config.toml
hidden_size = 384
num_attention_heads = 3
norm_place = "pre"
parallel_block = false
init_std_up = 0.0253
learning_rate = 0.000311
max_seq_len = 1024
doc_mask = true
MLP neurons of a small language model. Each row is named by its layer, matrix (gate and up: input weights; down: output weights) and neuron, and shows model dimensions 144-271. Each number is 200 + 40 x the weight over its row's rms, rounded and kept within 0 to 999. A neuron's up and down rows have the sign that makes its largest values positive.
Before each neuron's rows, "fires in" lists the words (lower case) most often at its 100 highest values on Wikipedia text that the model never trained on; "fires on" lists the tokens most often at its 100 highest values on Wikipedia text that the model never trained on.

fires in: "in", "inland", "indonesia"
fires on: " in", " In", "In"
L5.gate1141,194,308,187,198,214,173,254,194,208,152,221,141,210,235,191,250,161,227,115,211,232,221,184,227,204,184,216,175,233,221,240,183,130,175,192,175,196,158,222,184,112,162,122,206,234,169,234,134,210,256,270,239,223,249,232,139,235,177,180,229,256,209,199,153,212,247,188,143,243,197,144,166,255,187,210,143,140,231,242,114,281,205,214,149,211,205,212,175,217,204,201,219,194,174,235,266,154,116,240,218,244,267,221,199,125,159,188,213,256,251,213,168,221,142,180,277,172,235,187,143,254,168,243,211,232,237,189,180
L5.up1141,206,224,172,183,149,188,156,240,182,120,234,167,233,217,245,171,174,185,174,215,217,206,185,249,254,205,170,252,166,196,234,206,190,177,147,213,260,195,181,193,200,202,166,153,243,196,235,197,170,291,180,212,246,194,157,206,171,252,204,210,270,256,181,156,276,309,211,203,191,180,171,164,250,177,250,236,177,285,243,172,199,235,188,156,221,173,201,125,271,199,198,177,131,200,234,259,186,192,206,226,227,235,182,192,172,195,270,175,293,138,113,90,216,118,199,180,107,256,238,170,180,155,221,166,186,163,204,190
L5.down1141,213,166,202,213,213,117,182,208,199,229,197,169,245,228,199,197,109,305,199,241,153,176,181,182,223,199,159,164,292,183,251,178,198,221,151,118,140,223,151,243,201,266,162,173,206,222,262,189,221,229,194,222,139,282,236,171,136,213,191,219,243,208,192,240,256,283,250,160,253,245,185,225,182,179,147,164,200,261,223,221,247,193,261,226,175,182,213,286,192,198,205,254,122,212,262,243,201,185,250,188,184,247,190,207,184,163,169,224,196,239,228,162,218,205,97,216,176,170,257,173,202,207,232,256,290,210,231,204

fires in: "of", "the", "and", "one"
fires on: " of", " the", " and", " one", "ing"
L6.gate1322,257,217,183,228,209,112,138,176,110,157,251,179,218,193,259,193,256,188,190,172,208,230,164,247,202,198,197,136,177,317,256,227,188,181,169,181,139,169,170,155,210,138,206,216,182,175,197,151,235,192,226,162,173,216,210,248,192,210,203,119,193,176,202,182,123,136,205,188,241,178,285,191,300,221,190,206,157,248,226,170,252,210,185,184,192,176,226,191,225,180,183,220,150,131,197,126,96,225,185,151,184,269,178,184,166,183,205,208,132,295,193,133,254,138,241,177,239,283,233,178,214,297,242,211,251,210,248,167
L6.up1322,161,124,261,199,181,289,271,227,162,250,147,210,172,225,217,181,131,186,191,182,233,268,134,192,167,172,174,187,161,239,172,180,206,198,240,206,328,164,221,145,166,187,239,141,134,158,199,196,167,167,146,277,163,193,253,132,183,260,109,236,171,203,249,124,163,199,211,126,161,197,217,150,235,205,229,205,221,199,146,192,156,202,194,229,203,209,159,223,237,241,148,203,265,125,224,233,216,207,174,212,190,235,242,156,228,247,207,218,256,208,187,216,224,270,192,265,246,172,222,236,166,201,167,253,171,183,202,148
L6.down1322,173,175,174,229,129,265,227,197,182,141,215,222,176,213,241,226,219,251,288,210,221,172,210,217,164,217,250,294,188,205,200,152,135,195,186,174,212,188,240,202,222,224,195,195,223,214,165,232,125,256,174,185,178,255,141,235,192,166,223,196,251,110,179,231,193,203,155,174,181,221,185,167,191,182,192,191,150,166,214,173,141,204,227,191,232,210,256,179,229,205,193,275,259,157,193,190,148,190,159,173,176,217,238,182,173,115,223,200,243,241,234,164,93,165,163,222,225,198,123,212,138,100,235,268,239,299,156,225

fires in: "the", "of", "in", "their"
fires on: " the", " of", " in", " The"
L4.gate742,235,174,190,197,218,237,211,224,114,191,201,249,149,147,217,252,213,222,167,134,189,193,152,196,171,193,235,180,197,181,115,227,207,166,214,151,222,169,217,212,176,226,244,240,153,249,148,239,208,264,239,187,221,216,188,159,126,158,157,147,225,248,206,168,235,212,178,134,215,262,194,260,199,288,204,190,229,230,115,265,265,191,243,208,263,177,189,202,227,232,187,216,180,172,274,213,177,201,208,167,200,266,207,178,163,244,131,122,198,251,172,254,227,245,215,206,160,240,191,135,239,277,183,307,182,255,152,207
L4.up742,258,190,167,249,90,256,113,183,194,184,196,225,208,232,240,183,153,167,257,152,143,238,199,226,202,178,220,207,127,194,221,216,137,228,212,226,200,121,159,268,209,216,240,171,157,257,119,216,201,247,225,201,187,164,220,237,159,193,179,243,146,203,152,198,181,231,205,150,278,259,158,125,169,232,219,177,241,220,214,195,122,241,214,188,160,212,225,187,219,183,196,159,176,165,199,226,191,187,140,162,309,217,201,144,212,275,201,147,197,204,176,216,213,234,174,220,209,221,229,204,238,217,190,242,251,283,199,158
L4.down742,155,161,165,213,150,189,151,130,214,221,244,190,261,214,171,262,233,194,233,196,210,199,277,191,114,143,193,211,192,198,181,185,211,274,274,223,224,205,165,238,165,261,223,162,276,258,224,274,5,217,205,215,155,151,183,196,276,230,214,191,178,258,258,228,243,217,149,232,232,230,202,191,250,201,200,163,185,165,309,196,140,172,182,172,200,199,225,196,179,208,137,142,209,136,178,252,234,192,187,210,188,126,184,176,190,158,167,227,154,193,161,144,164,202,148,229,334,230,179,158,260,157,208,221,169,252,193,229

fires in: "in", "year", "attended", "at"
fires on: " in", "year", " attended", " at", "In", "tu"
L4.gate309,271,192,165,160,173,204,219,260,184,191,215,159,226,252,235,199,166,213,180,211,187,300,225,182,249,232,130,214,200,196,152,196,235,196,182,171,206,201,269,188,121,204,166,195,231,260,274,132,211,136,202,297,213,228,185,152,199,226,184,185,216,271,245,137,167,284,220,202,275,151,160,228,208,254,203,169,205,177,175,192,230,269,233,196,107,205,230,201,200,183,258,196,190,179,262,228,186,222,144,303,138,289,239,212,163,151,213,186,199,194,111,172,260,165,163,138,214,214,259,116,173,264,185,266,225,203,155,166
L4.up309,170,153,196,250,198,197,152,159,120,256,129,220,217,242,191,204,268,215,196,268,230,262,207,156,278,109,151,231,215,169,217,257,191,181,202,151,207,232,213,157,200,232,222,227,215,309,201,197,198,131,194,146,290,225,264,188,152,241,208,202,196,213,222,219,260,170,215,160,168,207,191,255,218,112,255,171,195,255,195,215,166,233,210,247,183,196,133,200,203,157,212,178,208,209,219,244,223,156,212,141,132,232,193,208,215,228,146,205,194,274,227,179,219,159,135,256,199,264,220,206,164,193,213,164,182,169,186,199
L4.down309,170,184,203,210,146,211,113,216,199,148,233,259,227,129,154,261,159,230,167,241,181,190,234,217,166,266,162,128,232,142,210,208,205,179,199,178,200,215,156,146,159,136,212,217,239,251,234,248,184,159,213,222,190,275,180,155,159,214,245,261,300,229,264,172,178,219,173,195,185,210,164,228,154,175,210,185,208,188,136,304,181,220,181,247,208,205,276,212,239,113,189,173,159,181,198,207,222,153,245,198,193,178,191,274,200,210,194,235,220,110,169,223,222,167,180,230,139,191,160,183,191,168,233,174,213,177,190,208

fires in: "by", "of", "to", "as", "that", "in"
fires on: " by", " of", " to", " as", " that", " in"
L5.gate1497,252,194,202,251,262,200,262,205,180,214,136,253,172,221,240,175,216,203,245,180,187,123,93,216,184,206,205,134,178,235,263,150,237,276,167,187,132,238,108,182,221,184,209,153,276,135,186,189,230,183,226,183,218,154,183,215,191,94,185,144,241,267,126,147,215,195,213,255,161,135,226,205,294,290,225,220,193,217,211,183,224,205,201,124,189,230,200,231,231,178,194,230,171,235,192,173,195,232,190,230,132,187,157,211,226,219,200,198,171,175,202,200,258,189,249,156,265,205,160,191,181,217,135,217,169,210,176,158
L5.up1497,224,187,190,173,268,214,203,111,110,215,241,150,243,228,210,239,211,214,190,255,174,230,218,188,112,200,196,265,147,240,144,203,234,266,216,216,203,130,238,194,200,159,154,195,195,209,186,231,188,222,230,195,209,195,265,208,198,188,208,188,184,225,182,154,102,225,183,187,200,268,201,198,269,219,202,198,205,179,160,131,186,160,235,242,265,114,246,255,236,191,191,208,194,169,254,173,223,230,185,220,192,176,167,223,216,210,193,165,249,212,158,133,158,143,168,152,195,204,238,178,205,269,214,261,248,242,154,151
L5.down1497,168,208,180,174,187,188,183,186,179,249,164,167,244,199,195,222,239,187,130,177,203,278,249,243,215,251,227,213,170,192,210,133,114,180,221,168,153,237,117,201,171,160,106,201,197,202,226,181,0,186,166,208,205,212,242,166,232,227,252,178,204,222,185,237,105,143,235,151,168,226,250,230,174,221,205,150,182,159,232,248,178,282,264,219,191,195,215,223,148,303,256,229,227,192,177,244,184,250,171,196,241,138,212,235,216,238,149,193,214,198,195,158,162,223,145,191,180,190,203,219,221,190,228,211,226,141,163,187

fires in: "of", "to"
fires on: " of", " to", "Personal"
L4.gate581,239,202,185,250,166,259,162,218,243,194,133,192,164,193,195,181,214,111,159,152,241,254,177,202,184,195,229,215,246,208,185,181,217,197,187,153,142,171,192,179,136,157,230,259,158,202,171,297,214,183,117,143,229,133,237,232,272,189,243,170,273,215,196,193,194,202,242,213,108,208,193,239,209,176,201,147,162,169,154,116,157,297,240,160,214,108,154,166,165,263,154,166,217,231,275,220,205,211,162,198,147,197,228,150,256,212,143,229,216,205,220,194,233,209,244,211,240,275,221,194,172,177,233,112,190,184,161,169
L4.up581,153,184,176,214,215,200,172,193,165,267,182,196,241,204,197,237,230,185,177,194,136,184,254,198,158,227,181,178,139,161,184,233,185,214,222,153,181,131,165,219,166,209,193,233,158,208,191,209,199,144,237,298,175,131,288,229,192,106,224,81,83,293,192,187,225,173,184,203,219,201,194,220,133,194,199,173,216,187,161,224,294,189,235,167,149,220,151,186,129,216,189,232,74,228,233,193,235,143,198,169,175,300,213,115,229,246,127,218,265,210,203,181,211,127,156,194,254,225,234,195,206,195,179,201,211,132,200,130
L4.down581,244,183,151,219,160,188,163,217,225,156,218,192,144,195,191,192,191,227,225,261,191,278,233,214,184,209,277,224,243,255,277,159,246,193,257,149,181,176,215,123,194,211,251,210,174,179,116,258,180,203,180,219,221,173,96,187,190,288,293,294,231,171,291,228,198,210,220,212,135,226,177,173,190,254,224,187,223,276,261,156,146,195,227,160,273,245,125,177,183,207,100,199,247,214,273,190,213,180,191,158,205,125,197,197,205,242,216,152,173,152,193,163,220,179,221,113,251,193,167,173,225,166,192,172,189,177,194,204

fires in: "in"
fires on: " in", " con"
L4.gate962,214,244,199,188,248,221,171,114,186,231,246,184,229,273,243,181,206,186,268,297,220,202,176,227,230,184,156,281,151,240,232,125,145,227,284,146,163,166,218,215,154,195,114,190,161,124,236,176,215,231,211,213,153,257,199,134,133,204,188,223,262,216,198,185,201,194,147,246,255,256,164,161,234,202,255,164,174,230,196,195,193,143,190,132,188,204,232,181,207,207,191,238,228,187,203,234,176,182,229,172,256,215,194,146,144,227,300,201,151,203,200,212,221,276,224,203,165,181,275,199,240,187,277,202,216,193,240,189
L4.up962,211,266,128,225,187,258,194,193,220,203,184,197,220,236,226,161,197,212,238,163,136,181,229,96,187,197,211,228,206,182,153,220,208,160,264,186,184,248,276,203,191,164,220,268,197,214,216,231,218,280,213,260,220,240,203,221,169,209,173,173,172,213,217,197,165,246,242,185,207,182,237,205,221,201,189,214,188,212,247,162,179,237,180,201,225,211,221,237,195,152,232,275,209,174,235,263,207,202,244,235,195,228,210,155,125,294,169,134,288,223,167,131,239,270,184,236,182,208,203,248,216,153,152,256,201,166,266,196
L4.down962,186,170,159,164,270,182,168,214,219,141,238,226,225,204,195,254,228,233,243,166,184,288,199,189,200,189,198,238,269,227,186,217,136,156,212,156,223,227,194,194,225,205,181,218,221,196,252,218,185,149,160,274,213,255,205,192,252,229,201,188,157,181,206,289,226,246,184,193,244,180,225,119,219,199,220,121,194,250,143,202,234,229,162,196,244,239,242,207,153,246,235,204,160,218,265,162,188,246,198,141,215,165,173,143,230,122,182,218,178,120,168,179,212,242,169,211,155,192,295,208,89,205,193,210,274,191,221,213

fires in: "a", "in", "only", "an", "by"
fires on: " a", " in", " only", " an", " by"
L6.gate1216,217,175,188,227,224,221,218,179,193,193,247,225,216,211,245,135,185,173,164,212,211,222,252,231,202,231,202,150,192,197,277,176,210,242,153,157,272,232,205,228,157,289,242,227,194,175,177,201,218,230,155,110,208,176,207,217,184,183,181,205,176,277,187,197,214,134,212,178,204,115,168,208,332,207,156,164,163,173,186,166,215,200,210,122,216,198,262,232,249,251,259,208,190,192,229,226,122,213,221,238,175,226,237,201,285,140,198,153,172,177,179,174,288,188,190,245,227,210,174,190,153,250,230,220,194,224,240,176
L6.up1216,162,197,162,188,92,199,266,185,107,233,243,121,241,235,265,235,179,282,217,259,163,196,229,197,168,202,224,170,218,285,229,219,217,186,131,170,229,175,180,226,213,193,202,188,248,212,198,194,191,243,173,191,178,246,267,196,195,267,146,168,203,240,216,200,204,143,211,135,159,190,229,193,192,236,215,159,231,165,180,110,200,272,174,171,222,100,169,176,159,226,234,181,175,212,191,160,260,159,189,225,179,216,192,196,116,249,199,146,155,249,197,214,169,158,203,152,226,198,221,126,191,145,158,286,188,245,217,213
L6.down1216,270,338,166,141,196,188,198,144,223,227,152,214,179,171,246,238,121,203,197,193,194,181,261,160,193,181,240,209,169,213,186,197,233,127,220,241,185,147,174,260,210,222,165,144,194,268,168,210,215,232,178,178,239,164,231,230,323,228,199,157,213,197,110,138,171,171,186,209,187,211,234,217,198,193,294,138,277,155,200,201,196,99,170,131,215,209,161,130,201,188,193,237,226,167,203,214,129,173,202,200,214,161,177,180,253,154,229,218,220,200,221,164,204,187,285,179,233,207,171,286,239,222,152,187,170,211,170,189

fires in: "of", "a"
fires on: " of", " a"
L6.gate458,245,211,324,204,145,292,253,205,113,346,209,100,160,137,230,172,212,151,116,163,199,202,173,240,205,228,242,224,170,259,155,243,203,217,183,261,185,265,234,228,177,233,230,274,194,138,129,206,207,219,227,179,231,143,196,181,209,200,180,158,142,258,211,201,121,184,232,172,174,206,202,103,239,165,185,192,197,226,148,190,234,222,223,240,196,136,177,141,194,232,239,150,197,219,142,189,236,199,138,202,197,159,189,179,125,207,176,186,213,235,173,162,119,175,204,157,218,223,262,193,226,155,138,216,187,195,165,180
L6.up458,220,168,218,160,235,249,145,140,196,166,261,229,252,189,221,165,193,197,186,207,217,216,250,133,164,187,145,187,202,187,265,207,191,229,193,282,133,194,187,150,205,122,209,227,182,211,207,182,197,144,174,159,201,264,160,182,216,141,184,168,244,229,209,169,241,259,189,244,223,239,240,142,183,207,231,218,253,141,108,183,203,211,238,213,186,224,171,161,225,204,207,182,152,165,204,255,237,269,194,202,252,181,175,275,197,198,213,174,230,187,242,181,205,159,213,228,203,172,190,258,217,240,189,208,192,266,203,213
L6.down458,234,251,171,184,186,248,190,160,173,193,103,210,163,227,187,188,176,252,189,234,221,215,224,154,153,250,207,189,278,216,179,292,270,217,226,227,202,195,148,225,162,282,145,162,253,218,243,230,32,228,165,189,198,267,159,250,208,175,251,215,242,185,233,241,252,218,187,241,189,143,150,196,152,206,226,211,200,232,195,182,184,191,242,195,277,214,236,157,218,216,193,180,214,206,173,158,229,159,162,141,167,265,227,199,273,214,230,221,158,198,217,147,180,214,237,202,221,205,153,205,221,174,273,246,212,231,232,183

fires in: "of", "five", "twenty"
fires on: " of", "ive", "teen", "ty", "y"
L4.gate1019,241,238,239,207,147,248,162,260,210,218,252,157,176,168,185,170,240,100,156,194,237,214,165,222,108,247,202,142,156,204,213,222,176,204,243,254,204,206,195,209,138,140,212,196,161,153,190,164,239,238,251,226,212,120,210,180,146,196,241,192,201,192,186,139,187,112,278,217,99,203,182,200,244,138,201,100,172,216,171,292,222,217,248,220,205,226,178,113,192,180,263,168,202,180,241,146,191,266,169,199,190,216,259,169,159,217,226,230,209,114,133,149,248,235,184,247,179,254,221,245,226,200,159,226,180,176,262,239
L4.up1019,296,150,204,136,261,181,136,241,175,125,163,170,194,244,233,223,226,128,157,176,127,247,110,165,112,284,216,218,172,183,182,255,199,188,268,243,168,224,153,125,169,172,158,211,200,145,195,142,199,251,230,185,143,202,280,243,205,229,179,161,182,158,187,222,203,170,228,182,205,218,206,214,213,161,199,195,250,203,146,192,224,242,185,237,219,255,196,208,189,190,210,219,156,213,188,226,150,218,247,218,197,250,181,156,185,147,172,218,316,193,199,128,212,223,193,239,238,188,235,239,196,202,188,259,166,243,229,196
L4.down1019,190,184,152,169,194,169,217,150,211,239,204,190,201,193,320,234,256,196,199,187,186,254,180,139,128,186,211,174,141,235,153,193,63,246,303,188,168,243,293,89,168,241,139,165,240,176,224,211,168,221,193,182,197,180,206,286,213,218,212,173,244,207,133,175,162,201,212,136,189,228,199,189,187,179,216,156,249,182,264,213,144,257,185,232,195,216,206,245,250,191,186,253,139,205,130,178,235,236,302,197,166,154,170,186,207,178,164,201,262,160,175,211,161,159,151,178,266,262,142,264,202,188,224,246,169,264,224,198

fires in: "to", "over", "than", "of", "hoped", "for"
fires on: " to", " over", " than", " of", "d", " for"
L4.gate1204,189,230,238,238,141,266,245,181,180,226,229,196,191,215,173,258,183,176,239,193,253,248,104,189,156,210,216,102,161,235,149,165,225,244,187,204,236,237,206,195,176,285,94,178,166,177,151,204,210,232,229,214,229,123,233,209,169,239,272,132,271,247,217,158,194,205,205,189,159,179,266,191,164,186,261,176,226,210,258,125,283,240,250,198,211,239,250,162,164,179,212,130,217,218,242,263,147,197,157,210,238,216,225,216,67,235,238,223,162,185,120,263,241,146,204,195,240,134,136,209,185,163,200,247,226,189,276,183
L4.up1204,228,182,200,201,208,188,137,221,228,231,222,146,198,206,226,203,229,201,145,239,241,177,217,241,224,208,188,231,173,172,175,136,225,194,340,228,276,177,229,225,204,157,153,203,217,183,119,261,213,220,219,166,182,204,272,220,267,87,126,222,149,203,161,210,186,251,186,226,173,216,161,207,171,160,152,195,173,179,189,211,264,157,245,201,318,194,190,171,195,201,226,88,202,151,230,213,283,184,166,132,171,169,227,244,196,179,225,233,242,279,239,232,173,178,174,256,121,164,236,149,210,171,173,198,282,193,218,198
L4.down1204,212,269,195,245,222,174,241,240,182,217,286,231,182,198,166,201,200,170,190,184,222,155,202,222,178,192,146,173,219,181,223,219,173,167,195,208,233,168,187,230,249,257,193,245,218,214,196,175,211,159,214,185,242,217,220,195,201,230,230,212,169,172,180,233,200,206,259,204,224,103,113,267,302,232,290,182,170,119,245,193,242,202,224,224,224,184,173,192,156,200,159,207,199,204,256,224,131,207,144,239,204,270,176,200,216,228,205,223,228,228,192,229,181,179,189,151,187,146,115,134,172,165,240,190,280,226,218,145

fires in: "of", "in", "on", "at", "near"
fires on: " of", " in", " on", " at"
L6.gate1053,219,262,152,237,203,223,181,201,182,206,194,135,176,216,251,224,171,138,213,216,184,242,196,214,295,156,166,263,267,197,211,170,166,260,181,233,201,242,214,224,218,176,198,194,154,169,182,110,218,227,140,273,207,236,192,106,139,196,204,162,212,233,240,241,197,203,187,124,194,171,217,221,143,239,183,188,252,269,213,242,234,140,121,273,185,185,183,202,234,246,191,258,190,130,204,182,198,249,188,199,205,284,182,239,180,201,168,226,173,211,159,173,277,48,182,157,237,244,151,233,215,195,236,156,180,142,199,245
L6.up1053,232,225,120,192,188,182,183,139,219,164,209,221,189,266,214,228,167,213,221,212,184,213,195,175,231,200,186,209,241,243,212,175,188,176,150,134,265,227,245,164,154,192,189,198,142,171,263,143,220,209,199,270,172,229,165,147,128,172,213,130,252,273,253,238,186,240,206,172,252,192,238,185,155,226,240,116,167,204,204,204,199,306,229,220,182,167,203,121,197,209,226,207,190,135,144,273,148,212,185,191,145,247,163,224,212,230,216,248,166,217,119,224,359,158,124,188,291,193,178,260,155,201,202,234,172,197,192,262
L6.down1053,134,168,199,183,179,159,185,91,190,224,258,211,202,158,229,255,141,243,307,170,198,180,264,210,192,215,225,187,164,182,195,187,223,126,226,166,158,186,164,168,185,197,172,166,218,184,230,191,158,214,208,163,144,238,239,137,241,149,68,176,194,212,176,192,194,180,170,222,195,145,164,180,186,163,193,164,208,100,171,174,226,174,273,140,209,147,165,132,158,164,226,191,191,148,195,224,183,221,168,157,204,214,145,160,214,184,188,186,203,208,190,241,250,225,145,274,253,203,197,219,218,199,183,170,219,167,234,210

fires in: "to", "from", "back"
fires on: " to", " from", "co", "ron", " back", "1"
L4.gate1183,153,240,192,203,120,207,253,188,215,242,172,127,197,175,308,224,212,146,259,236,198,114,190,208,164,169,226,163,213,219,204,167,191,224,119,213,197,208,234,153,207,259,221,192,119,139,185,234,225,211,218,302,248,234,140,148,211,181,183,170,229,146,221,220,191,197,143,216,168,92,218,161,185,235,198,175,140,232,171,191,270,207,157,243,168,284,247,196,255,209,229,136,214,169,173,138,156,151,195,172,192,220,224,141,172,196,269,147,208,225,183,172,161,198,123,279,188,210,222,171,229,217,204,208,215,185,158,180
L4.up1183,179,200,201,207,238,137,198,204,220,154,159,159,213,72,240,225,242,199,208,193,190,207,283,133,195,236,221,235,174,145,196,206,210,181,170,275,197,127,260,223,128,141,161,168,222,251,89,142,228,195,175,193,263,180,251,231,185,131,197,162,246,165,201,151,181,206,160,195,213,256,124,183,89,226,182,138,158,193,210,178,157,179,234,155,139,128,180,275,219,120,259,238,184,241,140,182,171,209,255,269,147,217,197,261,160,199,204,172,204,203,212,268,134,211,190,262,221,297,255,217,183,201,214,178,230,179,202,203
L4.down1183,149,218,220,254,191,236,204,156,170,247,188,319,180,173,184,133,200,184,177,218,144,137,197,274,200,169,167,241,127,200,224,159,131,239,159,207,144,178,196,162,151,260,149,205,163,173,207,186,120,172,166,218,210,203,250,194,188,222,242,235,207,266,232,175,172,181,152,179,253,186,113,245,335,197,203,239,159,140,239,171,232,149,168,193,201,245,235,181,213,202,235,197,220,156,198,171,236,254,194,162,164,149,210,186,258,182,204,300,184,137,163,160,172,248,162,123,273,172,221,225,182,251,176,233,258,181,215,159

fires in: "home", "house", "hall", "life", "houses", "up"
fires on: " home", " Home", " house", " House", " Hall", " life"
L2.gate911,162,229,157,237,221,256,227,187,235,233,207,215,228,257,211,226,191,189,186,145,257,181,201,287,188,162,254,255,207,167,153,211,175,211,152,248,247,208,201,182,241,196,174,228,183,170,117,188,206,227,209,194,173,240,237,220,143,273,177,154,264,271,189,231,138,236,192,148,226,134,216,241,339,158,181,224,191,223,124,241,244,252,301,248,202,186,148,179,179,221,165,166,199,242,229,156,203,127,248,250,167,187,230,264,205,146,165,210,169,280,241,152,200,190,189,226,232,266,238,169,157,253,287,148,206,187,233,274
L2.up911,155,170,199,187,198,168,190,186,170,269,161,223,235,199,218,181,213,159,152,228,194,184,174,186,268,196,208,245,171,243,264,237,195,206,175,210,153,256,188,168,175,191,242,235,207,241,180,273,195,216,206,149,117,215,227,193,146,178,169,195,173,151,188,183,172,249,190,194,150,229,189,217,179,221,186,177,219,174,131,168,230,263,207,151,87,207,199,202,238,218,160,248,136,228,266,188,222,185,232,227,215,187,240,316,184,268,139,171,118,189,235,177,177,139,158,267,130,238,170,190,234,200,188,181,167,180,187,174
L2.down911,217,173,170,246,217,212,184,142,205,224,183,190,204,213,152,244,181,236,150,175,154,215,189,168,200,217,217,183,111,182,211,200,203,216,200,227,235,158,238,221,234,213,215,192,234,234,168,145,302,271,164,239,253,200,305,188,185,235,248,240,252,250,261,200,144,251,164,228,208,224,266,276,224,251,272,216,214,265,217,220,209,201,198,259,199,168,144,219,175,178,207,162,233,205,250,188,198,140,226,271,193,167,153,194,211,192,142,141,172,176,227,214,249,222,219,155,174,195,166,156,199,241,306,156,186,216,117,180

fires in: "at", "of", "on", "near", "along", "up"
fires on: " at", " of", " At", " near", " on"
L4.gate894,263,218,147,217,235,239,221,243,182,158,195,159,184,252,253,194,189,188,211,183,226,277,240,213,227,200,287,224,200,169,163,162,161,197,203,150,234,158,168,211,245,132,135,262,123,174,268,195,213,218,121,220,203,148,202,204,154,190,222,131,265,264,206,240,124,193,223,164,254,192,216,242,207,146,144,135,215,171,159,234,226,182,259,174,189,172,138,190,224,184,189,217,147,146,212,249,242,174,242,172,217,194,229,177,144,204,131,152,184,235,187,180,272,258,247,200,152,219,202,249,244,186,158,220,148,241,234,214
L4.up894,117,225,207,202,144,214,125,229,228,194,199,259,195,208,129,181,109,186,207,150,260,176,214,202,269,211,227,221,236,156,164,169,176,107,138,173,219,267,129,196,202,127,168,194,173,176,239,178,196,262,214,163,199,196,186,89,211,223,224,171,169,219,257,197,178,234,159,206,182,184,177,196,218,108,210,185,144,189,197,254,289,230,132,219,262,196,260,153,139,185,192,246,224,199,275,182,229,198,169,146,161,193,232,174,152,170,173,238,223,208,198,189,222,244,179,154,267,274,197,196,214,184,201,177,206,311,221,181
L4.down894,221,142,188,216,175,177,144,143,211,211,129,153,136,228,183,215,208,220,228,128,220,256,232,259,238,245,230,219,181,180,214,151,90,184,167,119,205,324,211,207,177,150,180,187,160,226,253,193,102,259,251,222,106,222,207,180,218,163,224,126,233,203,166,231,212,250,132,214,229,181,213,224,212,189,170,184,188,210,233,208,270,196,320,164,199,203,262,136,230,213,203,201,195,140,174,188,185,140,250,252,195,201,160,221,172,191,125,177,186,145,202,211,287,212,177,202,281,166,223,253,203,286,203,244,173,220,240,254

fires in: "s", "100", "the", "18", "of"
fires on: "s", "0", " the", "8"
L6.gate1330,161,230,153,237,266,171,227,161,213,204,202,176,210,241,255,187,193,171,218,233,154,256,239,159,182,140,146,184,180,182,221,193,228,229,151,216,176,176,243,152,254,207,148,239,173,208,209,132,205,234,225,174,196,138,135,184,224,87,227,151,243,206,178,148,163,181,270,219,239,227,251,204,202,174,206,184,229,162,153,211,272,193,253,273,217,170,165,254,219,143,190,298,157,152,151,248,153,236,189,342,310,202,197,250,193,211,210,129,160,231,232,150,265,181,177,211,198,255,251,187,169,125,233,233,203,267,215,228
L6.up1330,243,225,167,198,154,192,216,206,232,191,242,182,219,181,237,212,146,147,234,160,243,194,246,247,228,169,217,260,198,210,279,172,149,194,242,220,261,206,135,191,207,185,183,181,170,173,238,198,201,156,233,224,189,104,137,169,172,249,173,237,257,199,185,144,176,160,169,238,168,199,164,122,225,135,134,188,169,151,196,191,146,239,249,237,209,171,221,267,187,259,209,242,210,241,170,220,267,211,213,215,168,282,174,196,187,258,234,203,311,201,218,278,192,287,170,176,153,210,163,194,273,171,169,223,139,202,187,243
L6.down1330,208,233,221,192,196,177,239,216,266,212,241,197,219,298,208,167,323,324,165,219,173,243,177,249,172,191,234,229,238,244,210,223,176,196,157,304,213,179,176,258,242,206,194,191,186,205,246,253,357,245,221,231,264,232,179,195,194,120,325,162,236,192,186,183,227,208,183,185,186,257,177,183,202,234,186,174,116,199,236,139,201,104,288,239,311,199,157,219,181,198,206,246,134,181,240,197,213,240,179,163,217,223,134,213,233,178,196,234,209,189,215,183,128,217,176,212,248,199,212,187,201,196,164,156,206,184,202,176